config = dict(
    num_hidden_layers=9,
    hidden_size=192,
    num_attention_heads=6,
    num_key_value_heads=2,
    head_dim=32,
    intermediate_size=384,
    vocab_size=16384,
    hidden_act='geglu',
    norm='rmsnorm',
    norm_place='peri',
    norm_eps=1e-05,
    positions='rope',
    rope_theta=10000.0,
    rope_fraction=1.0,
    qk_norm=False,
    attn_scale=0.177,
    bias='none',
    tie_word_embeddings=False,
    parallel_block=False,
    extras=['capped logits'],
    init='normal',
    init_std_qkv=0.0379,
    init_std_o=0.00892,
    init_std_up=0.0379,
    init_std_down=0.00631,
    optimizer='ademamix',
    learning_rate=0.000444,
    lr_mult_qkv=0.5,
    beta1=0.9,
    lr_head=0.00492,
    max_grad_norm=1.0,
    warmup_steps=267,
    schedule='cos',
    final_lr_fraction=0.0,
    batch_tokens=16384,
    max_seq_len=1024,
    doc_mask=False,
    train_tokens=230300000,
    max_steps=14057,
    dataset='wikipedia_en',
)
MLP neurons of a small language model. Each row is named by its layer, matrix (gate and up: input weights) and neuron, and shows model dimensions 48-143. Each number is 50 + 12 x the weight over its row's rms, rounded and kept within 0 to 99. A neuron's up and down rows have the sign that makes its largest values positive.
A block is one neuron, or neurons of one layer that tend to fire together. After each block is what it responds to, as a language model described it from the Wikipedia text at the highest values.

L5.gate6:66 51 48 45 44 39 32 40 46 56 65 25 58 50 49 52 74 40 56 68 38 42 70 53 76 56 28 42 50 45 60 46 61 69 59 52 48 68 52 38 54 46 68 62 74 68 39 52 88 57 13 31 32 44 58 61 46 47 42 36 88 48 47 66 31 46 42 44 82 57 33 49 46 46 62 64 56 52 57 44 47 42 56 64 30 36 79 59 56 41 37 51 49 49 33 58
L5.up6:47 45 50 46 59 59 20 60 49 30 54 53 56 51 53 39 66 80 57 33 60 60 45 57 43 50 68 60 43 59 68 52 48 47 49 44 67 44 37 58 45 14 52 41 49 49 47 53 43 37 59 39 58 45 36 54 44 54 36 37 44 38 43 35 70 54 35 55 51 46 56 60 44 58 53 69 40 49 57 54 48 46 35 62 43 42 42 27 58 68 37 60 56 67 21 54
L5.gate112:37 40 39 46 62 13 45 61 53 50 40 16 49 42 49 36 39 44 49 60 35 47 50 39 37 33 53 66 38 58 49 51 48 55 44 49 41 57 60 38 51 51 39 60 71 60 45 45 60 34 49 42 51 48 57 41 62 44 51 80 86 58 64 58 45 67 65 39 65 50 33 37 57 61 27 66 54 41 53 41 30 67 29 74 44 52 76 42 47 61 38 40 56 54 70 45
L5.up112:47 63 46 64 62 49 50 37 70 54 33 24 51 36 59 64 56 51 51 51 52 64 57 49 59 34 45 58 34 69 42 30 62 36 39 53 69 42 43 50 41 38 51 54 56 49 46 49 58 35 52 40 53 30 16 43 50 50 53 70 51 62 60 66 47 42 61 40 67 47 46 36 69 38 49 32 45 34 62 46 44 43 22 58 44 42 53 44 72 42 53 42 29 56 47 50
L5.gate158:54 46 34 40 76 37 40 39 70 51 61 52 64 48 57 51 62 64 44 46 40 29 45 51 42 33 53 56 46 63 41 46 58 38 57 40 59 44 37 49 50 48 60 57 37 29 24 35 55 53 32 54 41 28 45 44 62 66 65 59 57 62 65 50 37 33 48 48 74 49 22 41 69 47 72 53 62 48 64 65 55 42 62 78 36 45 55 50 62 51 59 44 54 55 40 53
L5.up158:53 66 51 38 32 38 47 51 62 36 70 49 79 53 47 53 54 47 52 31 40 37 50 55 55 49 43 43 36 53 55 50 53 53 73 37 54 48 64 56 43 56 36 34 21 56 43 37 39 53 48 58 51 45 49 52 58 51 63 40 31 43 78 43 54 81 35 36 59 40 45 68 59 46 38 30 57 50 24 74 66 59 70 67 64 49 48 42 60 43 57 53 53 32 63 37
L5.gate186:58 34 43 29 49 42 49 54 67 46 66 47 45 63 45 28 42 60 53 34 51 51 61 37 59 38 57 44 52 48 34 41 60 50 56 56 48 34 67 30 50 61 65 33 75 62 64 55 41 43 30 39 50 50 63 45 33 57 41 60 60 49 62 47 64 53 54 53 63 60 39 47 52 62 33 59 63 45 49 56 24 80 37 66 48 57 49 34 28 56 63 78 32 59 54 55
L5.up186:50 36 48 39 51 40 47 50 44 38 46 56 56 50 33 64 40 69 48 69 48 47 49 63 73 40 50 41 45 33 45 16 52 47 49 39 71 43 44 49 60 35 90 39 73 48 34 61 49 37 59 43 63 46 28 64 61 55 45 65 49 48 57 69 42 42 46 44 63 50 55 50 66 77 50 57 49 43 56 28 43 49 33 79 61 44 61 27 51 55 39 54 47 63 53 54
L5.gate211:48 44 52 49 64 27 62 60 36 44 43 55 21 49 57 43 52 64 60 46 41 32 40 65 37 42 63 45 63 39 52 59 53 52 50 41 47 43 58 56 16 58 38 46 70 30 36 58 45 62 59 60 50 51 44 47 54 33 60 59 51 48 45 63 31 59 70 48 50 35 52 33 34 40 35 51 49 47 51 54 39 39 47 73 38 43 57 51 62 60 35 46 58 57 72 60
L5.up211:45 64 32 50 75 70 50 38 49 56 36 51 36 59 64 53 67 68 47 50 55 47 47 74 61 45 49 37 63 76 52 32 58 53 52 58 56 54 27 59 64 46 59 39 53 40 55 47 43 36 52 46 41 48 43 50 43 29 38 54 40 47 58 66 64 76 55 49 35 42 49 56 50 51 35 29 44 41 46 43 36 53 63 69 49 55 63 48 46 51 56 62 35 72 60 44
L5.gate312:22 37 61 22 37 48 39 37 46 47 53 49 56 54 49 68 68 56 32 69 47 37 41 47 68 49 40 46 55 34 56 66 60 34 48 42 47 30 45 56 42 67 49 66 44 46 49 54 48 65 39 52 45 36 41 55 68 83 73 54 64 43 75 27 34 59 64 31 56 35 44 50 76 64 46 44 62 44 57 36 52 61 64 70 50 23 47 43 62 44 44 53 61 55 61 23
L5.up312:56 51 52 50 29 37 61 50 55 47 57 41 37 46 29 48 57 45 42 49 56 58 69 45 51 52 40 51 52 63 45 25 42 39 47 51 59 50 46 57 65 48 54 55 58 31 47 30 31 51 54 40 74 49 32 36 38 57 70 43 65 53 56 56 53 49 46 55 44 41 36 52 34 48 53 53 46 52 57 79 25 36 43 57 32 65 55 42 59 54 48 60 36 62 53 33
L5.gate344:48 24 32 36 63 37 44 54 64 43 63 32 40 46 65 45 65 66 62 45 29 32 39 39 69 38 54 34 48 53 54 52 52 28 62 58 47 58 54 39 32 40 27 26 36 42 48 41 63 31 49 48 58 43 63 55 43 47 52 54 49 35 62 44 44 42 53 29 50 45 69 40 42 54 67 61 67 48 35 47 34 44 54 57 51 45 70 71 43 57 42 86 24 62 49 50
L5.up344:61 48 56 39 43 44 57 35 40 59 47 45 53 61 65 63 38 75 57 53 71 30 72 50 48 50 63 28 26 34 51 55 69 55 45 31 24 55 63 59 34 51 44 28 28 55 50 38 47 77 49 48 44 48 41 43 37 39 57 53 42 52 58 42 53 88 66 31 28 41 32 41 56 46 43 45 51 59 31 53 75 41 53 47 66 41 50 35 58 61 45 36 36 59 74 42
L5.gate380:45 55 51 40 37 31 46 46 54 39 64 46 35 56 32 55 44 47 47 39 60 50 45 57 56 47 52 40 30 23 35 51 60 62 48 56 61 35 81 15 41 63 65 52 42 49 52 57 53 56 19 43 51 58 70 41 48 78 60 54 50 27 58 26 46 55 48 43 58 46 44 45 42 45 53 27 54 48 62 32 33 68 66 52 71 41 51 40 24 69 57 47 60 45 54 50
L5.up380:45 49 57 58 34 60 40 56 48 74 56 53 45 56 42 32 47 25 45 45 64 73 53 46 69 53 49 33 18 49 60 41 37 68 39 54 54 43 52 59 34 48 55 55 34 45 48 58 43 26 27 46 64 39 61 50 42 64 52 53 62 23 44 49 58 32 48 61 70 46 55 50 51 60 48 54 36 50 52 37 44 43 38 55 51 39 35 40 25 61 36 33 39 46 33 34
Description: Year number tokens. Four-digit year tokens in running text or tables, often after the, in, from or a month, e.g. the 1969 season, the 1980s, December 25, 1991.

L2.gate167:41 34 51 48 45 53 71 56 47 54 44 20 59 53 60 25 50 62 39 45 43 51 55 37 42 37 36 48 30 50 49 47 32 43 51 32 31 41 26 39 38 64 48 39 57 69 45 62 71 33 38 52 30 48 55 54 60 64 40 48 49 51 69 59 48 60 40 37 52 37 38 26 63 45 59 57 58 42 61 66 67 43 59 75 61 76 77 52 62 63 42 44 48 50 59 44
L2.up167:60 67 22 17 45 59 47 43 76 38 52 73 41 33 38 65 35 56 71 63 50 78 35 58 46 67 46 43 60 41 57 41 51 66 37 50 48 54 32 45 42 59 45 37 28 29 36 62 52 51 56 64 46 59 57 46 38 77 57 45 49 64 28 36 22 40 60 56 53 38 64 51 63 69 54 48 56 62 46 61 56 35 43 48 60 46 51 50 59 36 43 48 38 72 42 37
Description: Entry-ending punctuation in lists. Commas and closing brackets that end the name part of a list entry, just before its description, as in Suzuki (鈴木 寛), Japanese… or Boisduval, 1835.

L5.gate27:28 49 42 43 36 37 40 55 43 47 29 73 61 48 66 38 54 43 37 48 47 64 32 52 53 32 61 46 42 26 49 59 52 55 49 48 53 52 54 37 38 62 43 61 52 60 45 49 47 33 50 51 37 57 57 63 70 34 38 70 45 64 57 54 45 46 56 49 36 41 38 40 37 69 52 51 57 46 40 58 58 72 73 37 54 59 70 41 22 46 44 52 61 54 32 47
L5.up27:56 22 31 45 51 38 54 34 62 31 71 40 65 46 45 32 60 52 58 50 40 53 46 31 60 38 40 49 47 61 32 48 44 49 42 47 54 48 46 38 39 74 42 51 66 41 43 48 59 41 52 63 41 55 47 42 77 63 56 60 60 69 71 50 43 57 62 32 42 40 39 41 44 40 44 50 54 50 54 85 51 36 62 53 54 47 58 76 55 41 44 52 49 51 52 37
L5.gate56:47 33 49 42 65 54 58 57 40 51 76 50 79 47 53 55 45 36 58 26 49 49 70 59 66 40 37 67 63 49 46 51 65 58 64 42 48 56 57 47 09 66 47 28 49 56 25 51 33 49 55 48 38 30 83 59 47 45 52 37 63 57 64 39 53 40 39 64 53 44 56 59 28 71 37 54 49 62 40 43 50 23 61 63 54 55 48 44 45 32 44 55 51 38 41 42
L5.up56:44 49 52 55 62 42 50 16 31 60 50 47 64 68 61 55 61 72 40 30 52 36 36 42 59 54 53 42 58 60 44 60 32 43 43 43 43 53 41 54 53 32 30 42 52 45 49 62 60 27 61 62 61 63 65 40 41 57 45 50 45 62 54 43 70 48 34 64 31 55 71 35 53 60 31 66 56 54 45 70 61 36 51 56 44 50 40 36 46 44 47 70 71 42 38 63
L5.gate97:54 52 75 30 55 17 39 75 45 43 60 41 43 52 68 66 38 50 47 45 45 54 54 43 47 34 62 57 74 43 49 69 40 46 34 60 81 38 58 51 33 50 46 70 66 50 69 66 44 52 61 59 53 82 48 59 59 32 44 43 60 67 38 44 60 31 39 45 37 53 36 37 45 53 28 28 57 53 68 42 40 45 71 45 50 61 58 46 42 52 38 50 66 52 63 57
L5.up97:65 44 56 62 76 52 34 51 78 45 47 40 48 24 35 22 45 51 53 47 42 60 35 28 39 51 53 54 39 45 58 68 38 39 45 48 63 34 69 57 47 49 59 79 47 59 38 57 30 52 54 47 36 80 57 61 59 55 60 46 48 61 48 55 43 53 46 63 44 64 52 65 48 75 43 34 45 38 50 59 43 55 51 28 40 74 56 42 62 36 54 44 61 46 73 69
L5.gate133:52 48 32 66 47 52 56 62 70 49 13 40 38 53 42 54 56 69 46 68 50 67 37 41 46 46 48 60 62 47 60 61 60 31 44 40 48 68 39 41 55 75 34 29 39 65 30 51 37 30 45 45 49 56 52 34 38 52 38 59 32 53 53 58 49 47 43 23 55 58 38 56 73 56 44 64 50 34 68 71 60 72 28 49 26 49 67 32 45 34 36 53 27 56 32 63
L5.up133:43 42 48 61 59 60 74 60 61 53 55 60 48 53 68 46 46 37 69 40 50 48 61 73 52 32 52 71 20 65 33 50 52 76 60 75 49 64 31 44 57 50 71 68 64 57 45 52 52 48 50 43 47 57 63 50 59 36 50 64 50 73 64 71 53 47 47 50 40 31 68 43 48 61 36 52 57 43 25 50 62 52 32 59 58 43 23 46 55 37 38 63 32 64 31 66
L5.gate141:40 56 52 60 53 58 58 45 38 63 80 45 54 56 67 33 52 38 43 53 44 31 37 35 59 68 25 77 60 39 43 63 34 60 42 38 57 39 26 32 70 46 58 37 36 51 41 49 59 42 41 19 47 56 59 44 70 54 50 61 36 55 56 39 49 44 42 50 39 43 52 50 54 52 39 47 58 33 46 42 61 46 63 41 36 50 54 31 46 55 45 29 63 49 25 62
L5.up141:72 46 28 67 79 38 49 58 50 48 61 49 49 42 54 48 47 51 51 44 33 46 49 61 53 29 47 49 30 44 61 26 27 52 71 45 56 53 43 63 48 46 48 74 65 21 34 33 56 37 50 59 53 63 39 42 45 30 56 59 34 55 55 71 36 78 42 51 36 35 41 41 59 57 64 39 45 49 64 52 62 41 60 46 28 71 45 45 57 51 54 50 44 49 63 60
L5.gate155:32 36 66 36 41 56 56 57 75 40 25 44 42 27 29 57 45 52 64 60 46 61 62 47 39 50 62 75 57 67 69 38 64 39 58 71 63 53 71 50 38 34 53 50 66 50 53 68 54 35 39 30 26 77 62 56 46 50 46 30 62 59 45 61 42 49 41 35 40 33 56 57 45 43 61 52 30 30 49 48 45 37 45 36 55 39 57 47 30 54 41 60 29 32 52 64
L5.up155:53 32 38 53 37 63 62 47 33 57 50 63 46 40 71 53 47 49 46 32 65 67 47 39 68 30 62 64 62 45 55 48 46 63 52 28 38 34 36 34 55 73 55 54 36 71 68 35 30 49 52 26 63 46 63 43 56 55 34 50 47 36 42 39 59 37 41 53 40 49 31 52 29 69 44 52 45 39 66 51 60 33 41 39 48 33 53 60 70 47 61 22 56 46 39 49
L5.gate216:48 60 38 63 57 36 54 60 61 40 56 62 47 62 54 56 64 47 63 18 40 36 57 56 47 39 56 39 52 47 59 78 64 47 52 60 45 48 64 67 35 43 53 45 52 45 66 76 42 56 26 46 45 72 61 38 33 52 59 52 64 74 69 54 39 46 47 65 63 63 51 26 56 36 59 49 48 41 47 50 32 41 53 32 43 59 52 60 19 63 47 51 59 56 51 47
L5.up216:36 59 54 48 55 43 54 51 32 30 52 51 52 27 73 41 69 51 55 35 41 57 52 56 54 23 43 48 60 38 60 51 52 59 22 63 53 36 41 63 41 69 50 44 53 55 34 50 59 48 43 44 59 55 38 41 44 37 51 35 62 74 70 53 40 47 63 76 66 54 60 49 55 54 45 44 58 17 57 54 29 44 68 35 43 53 69 70 42 60 50 36 62 79 45 68
L5.gate288:41 39 67 49 31 40 44 87 31 35 39 88 60 45 63 56 38 43 36 67 30 46 41 41 33 69 54 51 78 52 50 47 53 55 44 63 45 57 57 61 55 30 41 60 38 47 59 57 69 48 47 42 32 56 52 50 41 46 52 53 44 67 56 69 58 48 47 41 56 48 55 43 39 55 56 41 42 36 40 61 46 68 69 57 39 61 63 61 55 62 43 20 48 56 68 65
L5.up288:61 59 43 40 56 65 32 47 54 31 65 49 28 31 41 34 53 34 51 52 54 61 27 44 63 29 38 80 65 50 32 41 52 37 54 50 54 51 36 37 51 66 38 54 45 28 35 50 44 59 43 34 50 37 48 24 63 42 60 67 44 28 74 40 27 70 63 57 42 56 43 56 41 64 50 60 50 46 67 74 66 47 61 49 47 58 52 66 65 29 45 51 57 46 44 43
Description: Table cell separators. The pipe separator in Wikipedia tables, mostly the one just after a row's first cell (a rank, year or number), as in 5 | Japan, 1980 | 277.

L3.gate3:63 46 65 59 45 72 53 41 74 52 63 54 59 63 57 21 49 32 48 68 53 58 64 61 27 33 57 45 45 50 61 37 41 61 61 57 64 36 52 48 38 58 50 45 34 62 48 44 37 60 44 58 90 26 24 36 66 57 45 59 31 55 62 44 56 59 49 61 46 54 42 56 58 44 33 50 39 57 50 46 50 37 51 41 40 51 62 26 42 57 50 52 36 50 59 48
L3.up3:49 36 74 37 60 42 68 41 51 32 60 52 57 40 70 36 65 50 57 60 57 37 51 39 63 36 45 61 41 51 52 43 56 39 37 33 56 39 55 39 42 48 59 46 32 41 60 51 25 42 50 42 43 45 45 60 62 59 40 41 63 41 26 49 72 55 43 42 45 34 37 52 49 68 36 30 47 71 56 31 54 48 53 48 54 58 26 52 49 53 40 33 26 51 59 62
L3.gate47:61 53 45 51 55 27 46 34 35 37 70 45 54 41 58 53 54 54 47 57 50 23 50 53 71 46 46 19 47 50 56 52 49 57 46 47 40 69 61 46 50 43 86 57 37 60 67 68 66 66 34 48 43 57 47 45 85 66 70 45 47 57 41 32 43 59 71 43 39 40 33 19 57 45 42 41 44 62 39 42 54 27 50 51 67 37 60 30 54 49 34 42 50 56 50 26
L3.up47:48 31 63 64 60 58 52 66 55 42 45 21 58 63 44 42 63 54 64 35 21 52 41 65 45 17 51 36 67 65 36 67 47 57 63 52 68 51 70 64 34 57 60 53 55 44 53 50 50 56 57 53 49 32 82 48 34 49 47 50 47 41 57 56 45 33 44 37 54 56 58 62 18 60 83 32 50 48 52 54 24 59 56 62 52 44 57 52 65 35 48 50 57 51 47 31
L3.gate121:47 39 50 57 60 41 59 26 42 33 62 66 54 44 64 33 58 38 72 45 58 60 46 43 75 54 59 39 35 78 44 34 59 35 45 60 42 51 47 41 46 53 62 37 42 51 50 41 33 59 59 41 50 66 59 43 52 36 33 75 48 57 37 44 52 39 35 50 46 54 57 29 62 58 46 39 52 64 70 60 54 56 62 50 72 46 42 36 38 35 39 59 45 33 47 64
L3.up121:60 59 45 59 44 42 39 31 64 51 34 52 53 56 58 59 32 47 40 52 59 48 57 54 42 56 66 62 40 66 46 35 63 39 70 35 67 50 31 31 33 37 56 45 74 04 61 50 41 59 56 36 37 69 39 48 25 70 44 51 40 34 34 24 61 54 38 44 41 40 32 46 56 49 40 48 42 57 50 46 47 53 45 49 58 47 43 32 45 59 52 68 43 46 55 31
L3.gate177:41 44 39 49 64 53 59 53 64 46 65 49 60 44 63 49 45 57 46 54 44 38 53 59 60 44 47 59 50 51 61 47 35 50 53 51 59 67 72 38 52 54 47 59 42 42 65 50 64 16 45 53 53 54 44 52 56 62 54 59 51 45 64 43 69 30 31 42 30 38 35 37 67 65 74 68 53 26 60 40 55 33 30 33 51 46 73 65 55 52 37 34 59 31 36 66
L3.up177:51 45 65 40 53 58 64 22 54 48 52 56 47 47 38 31 53 77 45 69 45 57 59 41 38 54 48 58 63 56 56 32 66 55 41 53 61 33 52 34 57 59 61 61 57 56 52 63 41 36 55 38 84 45 33 47 72 40 56 53 61 47 24 70 58 42 72 42 56 46 43 43 44 62 31 29 54 12 65 36 65 42 62 57 46 60 66 46 55 36 56 80 66 66 60 32
L3.gate270:48 32 21 55 56 78 70 37 61 53 65 50 36 37 60 35 65 64 49 61 49 42 54 64 79 27 34 37 40 48 51 42 44 60 44 39 45 45 44 50 48 44 47 39 54 43 55 47 47 47 40 51 57 53 40 28 74 59 59 50 54 45 67 38 40 47 61 29 45 64 44 62 52 54 42 47 46 36 58 24 41 55 55 62 54 46 60 32 61 55 50 38 37 69 43 34
L3.up270:42 58 62 40 28 39 36 55 60 48 56 43 62 60 42 47 59 56 54 38 35 32 71 61 53 32 49 60 61 68 51 63 46 64 54 59 61 60 41 44 62 68 56 43 46 48 45 40 76 75 55 49 50 67 36 46 65 62 50 36 49 39 34 30 57 65 45 61 55 41 44 48 66 59 45 40 61 51 57 65 62 72 47 49 12 60 64 47 51 60 52 58 54 44 54 43
L3.gate277:72 57 41 42 45 52 54 35 70 55 42 50 30 64 50 50 36 42 34 58 41 34 41 65 63 51 44 40 52 29 55 49 52 44 52 66 66 57 61 54 50 47 57 36 62 23 41 33 59 63 30 42 39 63 36 38 43 48 37 61 58 59 45 49 57 51 55 49 64 48 30 27 55 48 68 77 53 41 41 65 39 37 52 58 44 36 60 45 73 47 58 64 56 42 60 39
L3.up277:43 70 43 58 56 53 53 35 44 57 40 37 33 50 52 64 67 66 54 37 54 57 43 54 58 67 35 42 57 27 51 42 57 40 51 55 60 57 51 57 57 71 49 55 53 47 44 60 51 64 37 33 34 47 39 57 43 40 38 45 51 51 58 51 39 57 55 34 49 48 42 49 40 55 49 58 46 60 22 61 44 42 65 48 60 36 47 29 58 62 56 38 50 64 46 52
L3.gate282:38 57 47 50 66 26 60 39 60 53 37 51 36 49 43 61 33 54 59 47 34 35 45 48 43 37 59 52 59 39 48 51 50 36 49 51 64 73 82 61 51 43 48 68 45 39 61 27 60 23 34 41 56 76 70 41 49 66 72 54 59 41 39 29 57 41 33 36 32 55 48 33 79 55 42 72 61 59 68 43 63 63 69 28 33 37 42 28 62 62 48 54 48 42 46 43
L3.up282:42 50 45 62 32 67 44 43 44 40 46 54 56 34 62 48 28 75 41 50 68 42 51 40 67 53 27 59 43 57 21 48 51 44 35 70 37 70 41 38 58 25 41 40 43 63 67 51 38 48 57 37 40 69 46 72 60 54 46 59 50 57 49 41 52 52 48 51 21 35 53 33 49 38 20 37 42 62 18 58 49 52 55 41 57 31 37 22 68 50 63 55 46 64 60 49
L3.gate366:53 49 77 24 46 40 59 44 55 55 32 53 47 36 34 69 71 65 49 52 39 37 52 49 64 45 36 44 69 33 34 53 57 41 47 60 58 27 59 61 63 53 45 57 46 42 50 55 44 49 39 53 61 59 40 78 55 57 44 60 64 54 26 45 42 49 58 36 63 27 44 42 42 65 40 55 61 44 38 57 39 38 43 58 52 54 67 27 38 59 50 43 36 50 58 06
L3.up366:38 42 52 47 64 43 49 41 46 37 62 48 29 48 58 24 44 43 76 40 48 42 50 55 27 59 38 58 73 73 82 50 45 57 34 52 46 60 41 53 42 54 58 47 43 29 45 59 45 59 42 42 42 26 49 31 17 52 56 50 55 38 60 43 36 63 61 59 57 56 46 38 41 55 40 52 50 27 64 41 48 38 47 62 33 18 53 70 55 72 60 55 53 53 41 56
Description: Four-digit year tokens. Four-digit years in running text and tables, after in, the, from, a dash or pipe, such as 2004, 1987, 2003.

L3.gate27:41 40 18 60 48 31 47 30 37 39 50 54 57 51 59 55 41 23 49 36 55 47 44 75 70 27 53 28 74 65 63 53 48 45 52 45 64 56 48 57 53 66 65 52 39 40 39 44 36 45 51 47 47 56 45 35 43 49 57 78 40 49 69 34 46 66 60 52 54 69 47 56 56 49 44 44 39 48 43 59 51 47 52 56 45 70 47 54 41 33 40 50 71 40 49 53
L3.up27:65 56 59 43 48 67 36 59 51 56 45 52 60 57 65 51 57 62 45 39 55 52 83 52 44 54 59 47 38 38 51 77 72 44 67 66 70 54 58 49 73 67 51 57 49 52 81 39 44 53 54 72 50 68 58 12 57 54 54 41 24 47 51 32 70 51 25 62 42 40 64 30 56 24 33 53 52 61 41 39 43 59 69 54 55 66 40 54 50 47 41 50 65 33 49 56
L3.gate66:49 53 53 77 52 41 75 35 49 37 34 50 59 67 67 43 61 64 49 57 40 61 54 29 48 39 71 55 44 35 40 44 50 39 32 67 36 59 56 49 55 38 65 56 50 42 44 63 55 37 57 48 47 54 66 42 45 42 63 78 52 63 60 43 50 31 53 49 34 50 55 40 62 56 46 69 50 64 53 64 33 60 38 55 62 55 53 46 66 68 51 36 74 60 59 32
L3.up66:48 52 61 35 48 60 39 35 36 60 46 33 44 29 51 56 47 23 62 71 49 54 32 49 57 35 54 41 45 38 28 40 37 53 33 40 52 45 67 51 45 57 52 77 23 50 44 72 58 60 58 45 57 42 73 53 39 40 63 61 40 63 43 49 48 39 51 45 33 30 46 50 31 58 57 50 53 78 48 31 70 49 35 42 66 39 42 60 59 66 64 34 52 50 63 33
L3.gate122:33 53 46 57 52 39 52 48 47 28 42 65 77 36 48 48 54 56 61 45 51 72 51 41 60 34 75 46 60 60 58 54 48 62 45 58 52 45 47 45 60 52 66 27 47 59 36 51 42 44 57 52 37 52 68 41 52 50 41 60 54 48 70 62 46 65 55 25 53 62 65 53 56 50 49 44 65 45 51 68 45 56 74 22 61 59 57 43 55 35 38 62 37 63 47 58
L3.up122:61 54 50 43 70 52 54 64 45 52 55 41 44 49 43 57 52 29 47 45 45 49 56 54 46 60 61 52 35 47 49 59 62 63 52 44 52 76 45 49 45 81 63 26 56 46 27 54 70 55 62 31 27 58 53 10 58 54 51 64 37 83 63 59 56 63 52 23 51 50 46 53 46 45 62 59 55 71 36 68 49 54 36 70 35 39 45 35 52 60 46 60 39 51 39 52
L3.gate132:32 47 58 75 43 63 42 42 35 41 59 48 62 49 32 33 52 48 56 44 60 30 71 52 40 27 65 57 46 23 56 56 48 52 62 57 57 59 42 37 35 53 48 33 72 46 54 29 52 62 47 28 37 49 62 32 49 25 35 47 52 49 58 61 37 49 48 40 40 47 61 40 63 39 58 35 68 65 54 52 39 60 51 56 60 56 50 27 46 68 40 42 37 63 55 47
L3.up132:61 46 49 42 43 47 60 56 54 49 33 55 47 51 41 59 55 54 59 65 34 36 23 56 60 37 46 55 42 46 34 46 46 43 35 55 41 62 61 62 73 48 47 52 42 19 32 74 58 54 61 48 56 54 37 35 39 72 40 73 37 54 49 46 35 50 56 54 62 49 35 60 44 68 50 57 46 63 26 72 51 45 48 43 39 60 22 62 63 36 56 48 57 59 53 44
L3.gate139:42 34 52 55 67 55 48 39 31 43 27 61 88 52 27 39 72 37 51 53 50 52 48 64 54 23 57 44 33 45 50 57 59 71 55 58 57 56 35 46 61 52 57 32 55 68 50 54 64 56 74 43 29 43 54 34 52 54 44 47 39 64 47 42 46 60 43 41 34 49 41 44 49 56 59 54 58 48 29 56 46 77 47 49 48 50 52 52 48 51 57 46 47 68 57 49
L3.up139:48 41 67 62 51 30 48 34 49 25 53 72 50 36 46 35 72 33 56 58 64 42 33 59 66 68 33 66 38 62 64 53 63 67 68 62 61 34 51 41 55 55 61 27 50 41 57 41 57 43 40 39 35 82 64 34 50 39 68 40 54 28 66 53 28 55 47 54 59 40 58 62 56 41 43 31 65 59 43 51 42 53 50 49 49 43 44 64 53 26 42 78 45 50 39 63
L3.gate297:56 49 17 50 52 32 42 48 44 41 61 42 50 56 55 69 31 43 49 43 47 57 54 59 40 47 48 40 69 53 34 61 35 56 55 58 39 52 45 47 23 65 67 21 33 32 32 70 46 62 47 41 33 61 56 53 61 56 66 66 41 93 70 43 44 49 54 31 49 50 51 33 33 47 74 60 64 54 43 45 50 64 57 39 56 43 60 44 61 55 49 56 45 60 48 45
L3.up297:39 42 32 43 68 58 55 63 44 26 47 13 36 42 49 48 58 54 40 46 54 52 42 52 54 49 59 29 53 57 57 64 45 44 47 67 45 56 47 45 52 43 44 43 49 65 46 60 51 36 56 19 37 69 36 46 34 51 55 79 31 36 36 70 51 54 59 30 45 51 56 42 37 44 70 36 42 40 49 49 39 76 61 47 63 43 58 57 57 53 41 52 50 54 55 61
L3.gate314:18 46 64 57 51 31 50 58 45 44 54 44 42 45 40 52 51 39 42 58 43 53 37 49 38 31 48 42 82 69 62 65 43 43 47 47 48 58 43 50 52 44 50 53 63 46 44 39 51 68 46 80 33 52 44 31 47 37 59 53 58 74 66 45 48 36 32 55 53 59 51 65 58 42 74 67 54 41 57 56 59 73 48 39 56 48 55 45 38 63 45 45 45 47 48 40
L3.up314:31 24 64 65 48 39 36 59 56 45 37 65 47 46 46 32 66 53 55 43 38 39 46 93 44 53 55 54 65 67 55 59 45 29 37 25 34 57 75 52 57 44 49 54 64 34 41 34 56 52 54 52 34 50 44 42 42 56 54 30 38 38 61 55 47 46 65 67 33 45 64 34 63 67 67 71 42 60 35 54 50 49 59 58 30 50 45 58 52 44 48 40 56 32 59 37
L3.gate359:39 40 50 46 41 47 41 50 42 37 44 60 65 49 51 55 57 51 48 34 38 44 38 45 57 46 68 54 62 61 29 63 49 33 50 49 53 47 47 47 55 56 55 46 32 38 53 60 55 41 53 48 32 39 65 46 59 64 54 68 82 77 61 45 29 35 49 60 58 40 47 31 42 58 46 51 64 59 40 57 54 62 71 53 54 21 48 45 52 24 46 70 61 82 38 42
L3.up359:59 37 49 83 56 42 36 46 42 31 46 52 57 35 56 39 62 46 45 40 63 49 53 60 45 53 40 48 24 52 60 44 59 72 63 40 44 52 59 51 29 48 60 58 51 35 48 44 53 46 44 58 35 42 83 71 58 26 59 38 70 42 51 55 38 47 26 47 77 66 57 36 42 64 38 47 57 64 44 80 55 51 75 66 48 47 50 55 51 54 27 47 48 63 68 58
Description: List and table delimiters. Punctuation that closes the first field of a bulleted list item or table cell, such as the colon after "- Regular Session", a closing parenthesis, a pipe, or an en dash.